Part of a small language model's weights: 12 layers, width 384.
MLP neurons of a small language model. Each row is named by its layer, matrix (up: input weights) and neuron, and shows model dimensions 144-335. Each number is 128 + 32 x the weight over its row's rms, rounded and kept within 0 to 255. Numbers have three digits each.
After each neuron's rows, "fires in" lists the words (lower case) most often at its 100 highest values on Wikipedia text that the model never trained on. A number after a token or word is its count.

L3.up717:178092117154118115117059140158152107117147110084109188078138161126160101160131169179167177144122095123113140153153097134116199116129064140092127120166131136172111141134157159161138125124078126124106103075170129112123105181134146098099151106155109092125086121151120114090170139109075125107180123049148125183094072141132109140184120155086153097141120188109115128079119133124146120134090115147094115093134075119116092118098201101086119079143154175146152131142218133185091114104076132162146088170135147161106132166144116156093137127147153126049100105085106136164120115149138156137
fires in: "item" 18, "of" 18, "is" 7, "s" 5, "have" 4, "are" 4

L3.up1126:105112117131090144093160103095138133181119181111184075125076043145130101132108103117196121135126162095158122093206120059186148153194102124151094125141082166121156131178105128105135162091109052114116120129124060114107136166121171038158135091104141119135131132132055165173145160147140120159186139168135107182101126093178099097142124123090125115104143124140051140123090121193089141133081197163128155079106048111193070167137111146031142103107150180180171107154127166138100177102118110083156109132109096160120120128154154101092123153092103137081154104056126137134141133181118138112
fires in: "of" 29, "in" 7, "by" 6, "s" 6, "understand" 5, "as" 4

L4.up95:171153120120109127124157171117124190090197126123136162139116128153090208130213117163104103084106078133099121144123133113145100091141086163188145172137073087105177126116074116048121153087105098130116096112128158150085065110163185147140093134097130121116195168129079143154185176127112076103123109167115123174103104101135136162123135123084112100101119075096119176093105118125137164112180085121159090143077091111137164136102085107107136129128124065091136145193176128109120142126154127174194136076105105128119111171143151096151160082117132116132165110116155133074101132054148092120
fires in: "as" 16, "who" 14, "while" 11, "despite" 9, "even" 6, "before" 5

L2.up103:176136092163126127128109118168125163152126132142140206105092135120117102125119160086110136120117164108096203143123120147090152152162059099066066105162162126154127159172172105125143127101130109144099098083136087084084135151118121087142183182134057129170168161127089134140120180102135119097107133126137079136140096119150132130079159101089112142159146098122088162134142176134122156152070162143168091121143098080113121091119123119170132157127082121139164199138104092136003137154094102133178169101073099109104083166143127113118203093135156151216181135066116127126135130159141127178
fires in: "0" 11, "ms" 10, "s" 8, "2" 8, "amtrak" 7, "won" 7

L8.up110:105117108111132190154172110075079136186144165162156067101125108143141078140171184149167143161089134120152124109132073106062167141116079133187111125135144123154109155159153074118144127123124146119203110145177164130177125144096169100188106120166096107111184139132134113135144110084087073086173176132097109099160072104133154162138123091098077091147110113086136127143139196144144140106047118116117123114138090100159056161107194139086170176143147088075093153146150126167065152131107128119154125113105105110104101185147095097129093073126091145143129128109105145180109142206110144134
fires in: "two" 16, "to" 12, "1" 11, "2" 10, "one" 10, "three" 5

L2.up1022:107186109144105190179020130162131144174146121090130068118120150156100149132113113143115190125139115113094136201113134133119148155080066064129095106162175145125078131106120136072192191161154113135134113119100142113143143154143051100138121123133118129173132177186101089053102126132076099140105073166074210182116128143167122162059124084136103148113127104091120165090101175130105146151129149150127109093170157099119086109117202104154071124192114109107078123128169077122150068154084114099141199119125079189110144194180131129144156193158122081133103133145119158109100147183161177098
fires in: "also" 59, "well" 8, "of" 5, "rather" 4

L2.up686:134135099116067151114134145134130190153149131093160096117096168127151138183199119183130153138136147099110101094133096113128120143138167177108116174187158134139097177108045194088119145089169155125122116151125134156148123146146159179136104154168077120187091104125117142142120206146103136088177076125107140118148091072144111149161095171138099080120039140102124117090129120145158158137141148162092153108188146059164112126131093154076124153142108125131164192109119163139174121083062096110102160106126112129134075058063174140209125154160146176134104084140129116193168141107133113160
fires in: "as" 60, "years" 12, "circuit" 4, "asado" 4

L4.up22:100180135125149197087170176118142112159108105087088130117107110153170118194169081089180100130092120157139117183196130061063130093097143095106112103192170152191143111132061104144132188115142165123122122140109120087075156138150144090133076108120168181162134133140134142174125102102115093164140089121149121161133142134130106077075098121081076182158153111148147130085119165131104107130128120134149085091092058100124134135077140155107125113097158088124140179154182077118163181132133136094139136136119109104132092155131156115148120083137231134083171084104159162108031141140108123149
fires in: "8" 12, "6" 11, "2" 11, "5" 8, "a" 6, "1" 6

L2.up38:184093056112122084149144083113130189152176105063131133110097103207130136153107116102116131127117150108083125157149135097107103137113108154112190135132036110110138187112133110115104121180090119167150142148106137158171160124174083140090111143095105088161179152107084155118122114065130131094130136123151124091123085115148112120163153134117098135072068133137081114088093160113130134057151117173110139153131160101120134136068149162142137203169199132161177175110105135135181109111091094142132140148161106149159087092159129192118125105162157128160177083151095131127129156055074096137
fires in: "as" 77

L2.up97:096163116184102165145070100106127204190160115082098102134123124121143173082141147129149135138113128094125129130128103160130155115088151103135067188140100133133152187165145139100104155194085191172150193118130100176140057130184054111111125126132091135149158147122118086155146098115115165111128150183105157106115117070183068123122099114078054153065145049114053132129074121123080169122129119123102103132107143114123154135137190135133143138187043091163131204118098134143171144102108152157146096073129087105135138117194140140153117126183115168104122146160160103130121147074100128122
fires in: "republican" 26, "as" 15, "democratic" 10, "rutland" 4

L2.up832:168111117121117121097125173107143120168230093085119205105085088152195147116095164075142171123145111105107142126169142083032175128103086078179103093140078144112085123130087156203118114137138113156108100162100098115129123137122165137180168161110157142114110155113124123116186128119110132134142129111149142126162122164138101054125148161120155145129125138169067141106101127106093118106160141171159091180111157116207148176125116100108165154166135153179126136135126085137089142124108152169151113118120093137155138116135158155110180034185173183140162091124138085142093146095111093076
fires in: "as" 17, "at" 15, "when" 14, "until" 5

L8.up523:070137116134117118189191166101186106114192132074178134101095140144156153028125153157117137098099191151171092152117139129137175124067065114144089107192176160062063122139150107155130160133083140148131171104122130114185096165106197117104159092120167111159157067117141131141166101144118132142141096070142175121104136147135092105087117140110140115095205163146129164132189123132102136126094170122146134044180115128138118161104097102057167151128098110164183101138161066136099130124120082155103145128098110182140107153091138108103163116118111085122122145094103094108123172117164123133
fires in: "it" 19, "there" 13, "i" 10, "we" 7, "constitution" 5, "that" 5